Part of a small language model's weights: untied embeddings, 9382 steps.
MLP neurons of a small language model. Each row is named by its layer, matrix (gate and up: input weights; down: output weights) and neuron, and shows model dimensions 64-191. Each number is 128 + 32 x the weight over its row's rms, rounded and kept within 0 to 255. Numbers have three digits each. A neuron's up and down rows have the sign that makes its largest values positive.
After each neuron's rows, "fires after" lists the tokens most often just before its 100 highest values on Wikipedia text that the model never trained on.

L5.gate404:123170139147136119112119100115151126117141124121148151144112187057097116091124177134071091147135111092085115182106132167140133139110125109130131088152115163173107190142161098087105150188172185096113190116090127081094121149108120086176092134096125143159134124146133085128048069126125097080139099143104118163135152125151141101164147169142086167091097079120161102114156134151124140092182
L5.up404:105080109102106124111184117145104146124140090162092155084159176180126136181068156074120136118122099138114107100106148114160119107092164123138113166169115152117132107119104120139083084120125129148090135141152123128125106139115255052141176143103214158090147078175176145122138119160147121121159076153167194087102140116146120110088109124110094242130152083129163145155176106165113160164215
L5.down404:153121149149144166124208200176153141096118119181122151107173181125096143099107159146109135065117187098122133137075131165095131144163115107121122054171151166107141133182150123098138138195145141121097135081133106091100141115114135107155154166141098147174132123088094149075169134142140068055127078126119092185129085099184131130121162131143174148091131093138134120199100121092185106077125
fires after: " V", " v", " m", " C"

L6.gate335:115134132083186116110190107130159150134125175090071114186059111128084122065131068122125169175132162171145168115115110135162148113113114141108115119176112112116092105113132057189142194111158115044153105148100104152120138127164069128175144147138135139155110174156157169145139108129113149159132122160146092114145119139152088160126100050111145127104192115100131145115118137124112117138129
L6.up335:108056077129081131116042073093098089075123145194164170121142128105137150127128090176082131110148136110088069154071059124148188158088135148106178192163156095127132185160110055130101116144115118100092148177163121206114094089132144096133106135114121124157106100186108139095110142151127126135116093109129121137154151120145158065131163121090104158132088155161147082186122104111121111146166
L6.down335:134136103113115162120126149109138127151168097111165146141164076121120109100133125085116182180096127139149115149115134095126158109153086122170123110118149178176161125062216159106123105185132117109191130131138128115157122109098062144081071194171137059169152134093097104116098173124105132107089193164096129150141186147152038127181140099075150136165151124070112088142110106115114090127094
fires after: " for", " of", " with", " in", " to", " by"

L4.gate200:132174076092166106166124116187142140091159102098088095085106168163162163118118118087154177137116089166089136160116151091126169175113118130103150077165126152097121157143134112135155099199159066123171133136111109102172125117148107150171124138185110157160112058129155089153132119105081078180189129140140125125104108095101180185108098187139124094123139174108166129159147087100130144131097
L4.up200:164134109159128057139117154127172143176117136089072104138161127095136113162092151128072122159092067126113128145161166100166162110138109107082102191123149126064153160112103144108161133116137099114117110078179106108097182198098109167121190150117087135151120131165126134100117124091134170141137094129167159095154154098152113068098188127052164106079119136145170124113115078163121150127108
L4.down200:169120133136120095105150126147157150100111089078177084142137133089113140142123137161182140137085137136121083152133114168143130074113111078074183112151177159149109173148124078132185158137122163062150205120139144129108117140167140125125072135134128187107145134087150142082146085137101123104194134104135107093113115098161146129061114189083016133109130109094202119129173092092122155059126
fires after: " p", " c", " ch", "ec", " Par", " ar"

L13.gate127:149125076094135151148106143108126110107109127115149135105125168067101163167149112093183112154105095082116092086148132085134113098125114087155171095138137148089087111120126187089115094081126112120169134147172153160173107155105142156120066112146143102138119202094157077165175183070134127121083097064152137126098136161171122160106118129167151106110144127106103125144134124174130137111158
L13.up127:111114091208097172125152104091106094143153107163123116121165089092125164133081143121114148165145055122115109193118090066187074186183142154134137127188106178087142136171164076106113162113135097133130120143102115154142153143137167188134118130160097089148191066064132121128097077174166123136081133102132091158141146165084151099130110124050129160064112127137138185161128194124200105133129
L13.down127:095109101122073101133187154121170101092139115133176147129082139117138113155155143164116140096123101134093154112119145167106142138150142132169101113121195152141123162107161121113162100140151131163103043087127170186168065164113086085167166096105132072134138134024130137137134130082127132133142138165127157140117094086101100084102134127157101154133163136136138072161078096069134110152099
fires after: " |", " on", " November", " –", " On", "On"

L6.gate528:174125129101118121140100104095156129149155158111158074163113133146131130169095127165109126123175146112107152104142090154066134114110133164111118119117129114157138065118174118143165166104128106094103115137090127093085074176132100127150164044086125162124093135099107131199122192147125123100153135084185150104116135148108121178099135062080076092142138157098114109169116125132095067151118
L6.up528:141120083144165079186123111166129143156154185137062160082120096138149103117102101120098156096156156142057153093136176161127079157153114176037141161106094134140109103163115116118095120134073086127144134114098127145088185158086155089149111113144085117115109140113212066131057159143174174144164107187112093166122113145121143155109178063121118157134160087147124139117095099199130125081158
L6.down528:135118129171194093130138136139117093103141117209144190158157147096082169114126147126093130075112136148131131111111122115135165122077167145158155204134088156126124129171123154130098133142182115113103132153081205143109127149098091072124061208127197116101097135094096141090140151113123126160136153158164048181160096097132134124127121190112144148143066141095178173073140149103084206106135
fires after: " |", " D", " e", " d", " meas"

L12.gate529:109136091130204091101134120122108040137091129093099136143104149115109160163123140170084067121103111157105119087088162066151109143168055152139164123159136125119083132156056093152138136087107120105116133116128186101154105137107098097092114099100125088090106066112102131124115159131075122145108174139193130183125108130169120171104142090067095089198063128070091183131143097144118071099125
L12.up529:065174123148151098141100127139110078141099179045108154083150104110177096171136175118112111096199126129074083097146168160096105126117083107076110124172201096158115089080163187185082137120092181136150099169143131173093139139102099096119120158101101045086127087156127162119113163116171154135161155180110146099141106104225142166130141163111089142175173127186145163123142162176148101085138
L12.down529:123131141175166111087084150130136154087148128107124101149143150116084152129120073131135179132149123114124140143152102091127133106135111084110105136085109120166113161142109171153104134156106151123144132125065117131190105159145127151091152124114116140153086109172113106167126126111171138120150169132110112128148129123072152144132113091130132138123155112091081085147124172124150201080102
fires after: " ", " ("

L6.gate115:143141147119134209175133084110206119156154148159094131173081174096184156123116139078091213148114124106131174098123149051146197068123170102146124055175166191149132152181094130088110122092120093081178104122133108087186078130120127126043100125066103131094103169125142180154128132128114073149094174149129174182116088130110103095142115127183092103127092138117156137127152124106128139135117
L6.up115:078057092134094124058082126134100141110139087170134118119117135098094126116080061151078149127093096133149086083118131123178124133064068134142176169131133119077153125104109075117121096158105147109078139112150141100124128103225150157133184164119097145074083101129138074108083082085117178160112069149164137127153147119148100165191169177077121184161135159111132129086123168124111149090088
L6.down115:148114115124117066125148194098144098128113139118149149159079118151144075093119157134119178118107098130145126150112208112116171145118177160124147135200108151089133097159073145098178171145125139113097054200158168120112130150085149161137163114138145167136133118128100131127134150123140137117106183160129060157128206091123082139128123173091157132062122108088154049110048113169150142094093
fires after: " P", " B", " V", " v", " Dav", " Sp"

L7.gate553:106145160096129206117093093143116166175114097164115113119086121104124170153127145068136079094137099113137065132140153147145092059150172144105155146178182143094176167208109139125124121099104132162156132142080123095127113102167142095182110124070075142132166074093062147156115162099125092084146083086100109106200100089184137111112094126169126119118112192126177134126137056142154112115102
L7.up553:115167127205097151189109145142128062146178110145166125090158106127124168093197100142123097137148143173108118134157143106160132109082112167188102112110146115238135072181202104139074102093149163123136143110155093098123153107119165132108133155146096147158059111116138119174097134110155161114110140082152104087094158078145153127163127112143141147104093174143144198067097125129165128105105
L7.down553:117112054060101144118183149049090154156162151116148155141121151112103135219093176124109103177163159127139112119086071104114129108159122124128081118146184133141040141100080070132128131138099095108127160153175149074123135156111153150142099064174149172125067084118102114121123173126105101118134160137150127111161175188176131073134206156165117175176173167172127147187063097142156221155185
fires after: " on", " to", "On", " On", " June"

L9.gate34:113115107188138134126184147076105134097099176134140144151101157180074144073156137148074080169100099113153125183146160128056146106145115102126104152118144159139140114094100116127136120163132099071144125099016145152103104125171114102118117080127128129141148159137130162158078125140166133109081122087162098140117129121129154117121154057115116139079171168083114119133144102147104110145150
L9.up34:135070182109129116127048108174129144104102096120198110095080158156100109150114122132121170205123063100064112143127167082108100162107176131114035142075119232123089142178159091141137100108125082161150151149120072177110149141145095076133118138108136084101134146118127069154217146165135073106134108123117077172115104157178073123148170142102128120140133111118090135127116142157099120102077
L9.down34:186109108125164110107182139068150117131183177150176051119101162143137122122129130118148167118161108097131067183128125113145146139145138096091105063168098121161105148127094109059111142134118129099097163099153139154143104118149126101132136073154119152132151135164105166118133141180157134166130175129131138069090123179069106056146157110150123103154153070075115066146152122118139124152184
fires after: " ", " /", " on", " M", " U"

L7.gate149:058089110137138113099114154117140121129131101138103066136112148160098144122119124125106145131083127187111103150188125143101161078169110120057148101151225132090138127110186098118084112128149101118169040138144091139112141130110184104130177152143111082127168129111139099182130199122095171147143114169122094136184123121133140069154175104112095108178127086097079124133116083097166115115127
L7.up149:160122038152129123114074197132181092201114157074078078094084171083164108068161108112130135144132073134154087092071162130128125075115184140140118107128137155123119135112170141110069143128168151068167121124104122169116098210153198147141137137172148090112120168170142111104155157105142200115119097059117141126123131136120089101127159159113117137167118113176135159156149144159072131107124
L7.down149:146121111137113098123108110087125077136152067119141049121066168147188084170143115180125119157157121112150148173115146179055125081144162140160170125121085136210122170144132115109110094119137134121144150086092176142116098165150083115189165188172152170109061132149111118120162145120164103103132129136107133178156119172069148192130120149138149140163185150115116064179156078126154123084110
fires after: " c", " Ch", " ch", " v", " ad", " Mac"

L7.gate243:154154121105126200156083155103106121138133155112145135085082138109127093183142129128159114184091161115164133139106085152122139157094103152209120123066134115112155137153141105096065161144154124100079150151090169054151107098170119130109132145108116173124129116138096112113141095146141103120119087126119156121190122103087146133123148130136167125116118147109142129143116140046137100077108
L7.up243:145144113146175135095088127059120118153114121127122138149108105154169189149130146130149165129093162170095058041169143109136122077141151143130149095124158152136108141146090141098104170097078170129155169128110143135145170150178101108093103122142078115130133180121101171108122049117151138177160179148169135128156134120159178111145138113144162069127177106184124113094121088121090085128155
L7.down243:085082138086130086166151089180176147087155113133107099072136084115139103148138182119125178147110159068126145153131127108095093148101179109143128119117130126148100158163167118092168154150142166080125131085169085090062065133172145122135154148139075114114117097152126093142056096110126047129081123128111134133121110170075195141118137118135147179161051085137103110117129106154143129172071
fires after: "o", " o", " O", " g", "u", "e"

L4.gate520:122156117158106070097162125138148101103132141133144091103148129128154183103140165162126154108192181118132098129101168149125113165180128111085151166061148155165120080128207126078041061134192113091080106136039124116136117144089176164065127099087126149145152125090137118145130134092148115104121167141151129172164139082123172098154136163151213141123130171133144096168155114108095114091089
L4.up520:158136136097142112134137150159062151139245175166152123113185184123122139138098127151187177063068066072116128159112172128084096163112158139166110137114140132159118136069156161117093105143132161084126105132106088101099137151099126122082158109112072130113147170141074081122128117152093144102120118108152104075118119143166175147135128123139138102132148177115104095118143143107122157075188
L4.down520:106122157150188141117167123158177169124129141145131145135143114075122182093119117121150174136110132104135130189123135124134145178057183091143208189167098151100110114151139103103120104155100105115116178150106115156164134117116085125113078186095139184132046068146117096128123105112171145136120091197121113199164106106084106099123180122149113153109131076110120145155119109150143089118106
fires after: " o", " g", " War", "6", " Wind", "st"

L4.gate397:155154115112097131166128167084155114153148085130148162123120052150113150166114169122158149147120129107107126143119139168089134139104143167139125136115035175156111084088107152138166079110122136105164136099144138117109132134140166157088160131076154092164144147094078112076179101140111166114158093138078192150155146151079142047148118085074180144077178153168154161146118119132197144094144
L4.up397:164116112115121141101170190105163150071127122116112143066141081185137143119167138182121100165180117127069149115151130082108097104151062175187122154095092176118092103086131185141158122090099119093070119138135126129154107073132165116046127094081099084154134113160035120078201172120121115104135111118101131151138160083169114067154137133142125119164152093127184100192094136101138104105134
L4.down397:144120120108136162098172120146186147187097097088115128124086149166165158169183153188189137140160168140145094143141104141154139160105156166233162087085137138164157116111171101125122144195159161069129167118103165172077113138145158136112110143125091120104095079147031121120089148158119100190158182147171125134146101160124170200139121134152088107127150140130150190062154130124182121133121
fires after: " O", " ro", " o", " L", " ar", " h"

L10.gate558:107116140054153122114087118053174158112122107148115098112180143101076097124081142143091130084133103125115132102120174089135201096117068114138133161101092114150097105124120082109174103132146165108159110115118114122110086138128141167094145134113174159107118112128137079099171084107162113123142086148163056096080163150115128205094195174140112140117158059091140102125085124093162148151172
L10.up558:160086126087125046133159195148154062119164119188154116140110194111159117137103120134118092159101135121115108125076140139077106117140083170151137207151173141185147098096145151150129146071117112192151156148147117153129116071162148126155089145116193106132106115123142146117166147164148112129134161141096199166123104124140181189182133108187128141137171168166146120085151084115127092095091
L10.down558:145179194086138145140072183084116167104213186142147151147160100126131057143124150137144171171146153129083112154095194128081149068116064083117134121102130126106164098120129169096114092148138160099096106155146156104119131139171145099133164132125145115227154113070158117113104143126151093115132119119071092147110138097113168168102128089091101064160126111142102090130139157080128149122166
fires after: " |", ",", ":", " (", "|", " of"

L10.gate203:055080151092151126106094112120123104189150194119139143113085090157155130200174092134150107154113149118167124160151100176060114120138089137157064155114179142138183078124142104128145195209122160120121132149134163103110120113162118155159085112089094116114140120123146144118080102076141154128063072171127127152148140117077210156107142176114125168133174096112114113090089100065138101159148
L10.up203:176081136072146151081115097104137141128123169153096175130145075137123063121105105149156132120140158108096101175160088158094180108156131144173121101103183091148145144150174088208131195139096129156126067159161107069053100110127140106167096129071147079146145128047133122128147105137141167148126142201122151129087108105139179127135122093152125170178085116132108121128061155123142131148136
L10.down203:081143127150161110142058153125128133160133145106170114083138101087099176104135195137154145112097131144150134123151141175046112070155123155095112146115116143088116141132120129094139145148146081096101188103156160100182150124169100159128105135195149114095133119133176099108147124173112110058099132069137148113147126137091112211136104162094118119152120085104167102168173176117138072170165
fires after: ",", " in", " S", " T", " Mil", " of"